config.toml
n_layer = 11
d_model = 224
bias = "all"
tie_embeddings = false
parallel_block = false
lr = 0.00166
lr_head = 0.00792
grad_clip = 1.0
train_tokens = 368100000
steps = 11234
MLP neurons of a small language model. Each row is named by its layer, matrix (down: output weights) and neuron, and shows model dimensions 112-207. Each number is 128 + 32 x the weight over its row's rms, rounded and kept within 0 to 255. Numbers have three digits each.
Before each neuron's rows, "raises" lists the tokens whose logits its output raises most directly, leaving later layers aside.

raises: "avy", "alth", "art", "ally", "atre"
L3.down409:138134126131095079123089090184132090120159118103067137169117090154140117081122110077133115099090134154141058094125095093149158109161087151141132083141106092159132163144133097096158158144215171107140127140099160078070179140131124113118068116130175134200094137144105151124128127146143116131

raises: "ial", "ially", "ched", "ij", "rat"
L6.down137:173103161138142194083148091170101181140117163112090185182119118105113144094092120132049175110130096143144100116114149140086138096126119141072031113176110114123108108174108152075040140094148180082192133182152101110122090098149162103101123206123129149173188161114133117121068107124119149085

raises: "an", "on", "ien", "ony", "arter"
L3.down679:131116052138094169152157148115132121152149041141120132123154060099114146102127108096172105167091197146128097113162134131124110174116155090112103126078139120126163135125101078179091150070098137039080103149126125124127108159182103161110173116062120139136157070151181108145097154117111105132

raises: "ts", "ter", "ted", "ters", "ty"
L3.down196:172112140127115148165116097123132149137169140106126146101120118078155101105142190181205074111093128068135100102172155206114121112086135153094129166092099090119119104112133132092073139118072120080153166148181089166117175078111132113097158149165124085127112109103090079165110115087138112164

raises: "pen", "hes", "p", "bor", "h"
L4.down419:138166186117075068171163103077145132152068197093148117135101100091101086101118119159081097118071151118143137193180114128140135124150105121117116113092149111125163149096107078148152105106119149149145159141117138120115171096130129139151121132142131179085158146092138149109116108128092106170

raises: "ters", "ges", "ces", "ction", "ter"
L6.down298:107165144112176146072106122102115176161104074116130157133181113185129101109126148097162100103181147096063099164114125181112102084114078115146117122089086183111120128168126120154155145063063095081161166098151117153145073158080128182154138069136082138123136131161155113140078100111082085151

raises: "es", "at", "\n", "o", "ats"
L3.down837:141155132138124134094171152130195195145089092081173123147179151158139154128057137103148122127177119129112081151087111099142122122077105106160101147115111186106169159154160162099138172161185096142113131139101112112140164142207174128169112139160114150117147111106151115103110166120122136143

raises: ":", "):", "ering", "hy", "h"
L6.down589:137123159120077101164096163133100144160118080097124175154119147122101085066156123099093122120106150122101088178070075123071124144157085132093132125117119134064138135114119126089148145165118146097100092151179125094097220099133133147119111215155207124163130143190109144152147122139151136162

raises: "v", "va", "ky", "ki", "van"
L6.down482:102165136136158087162117113187148132135119149154114160114167095070138099062143137155150102126094105148090093098148097156138138130176071128142116128111121163186094138113098182101208180136140190053151131158106125137114146145110125160115049133103090138111187155117124095145111143102194136132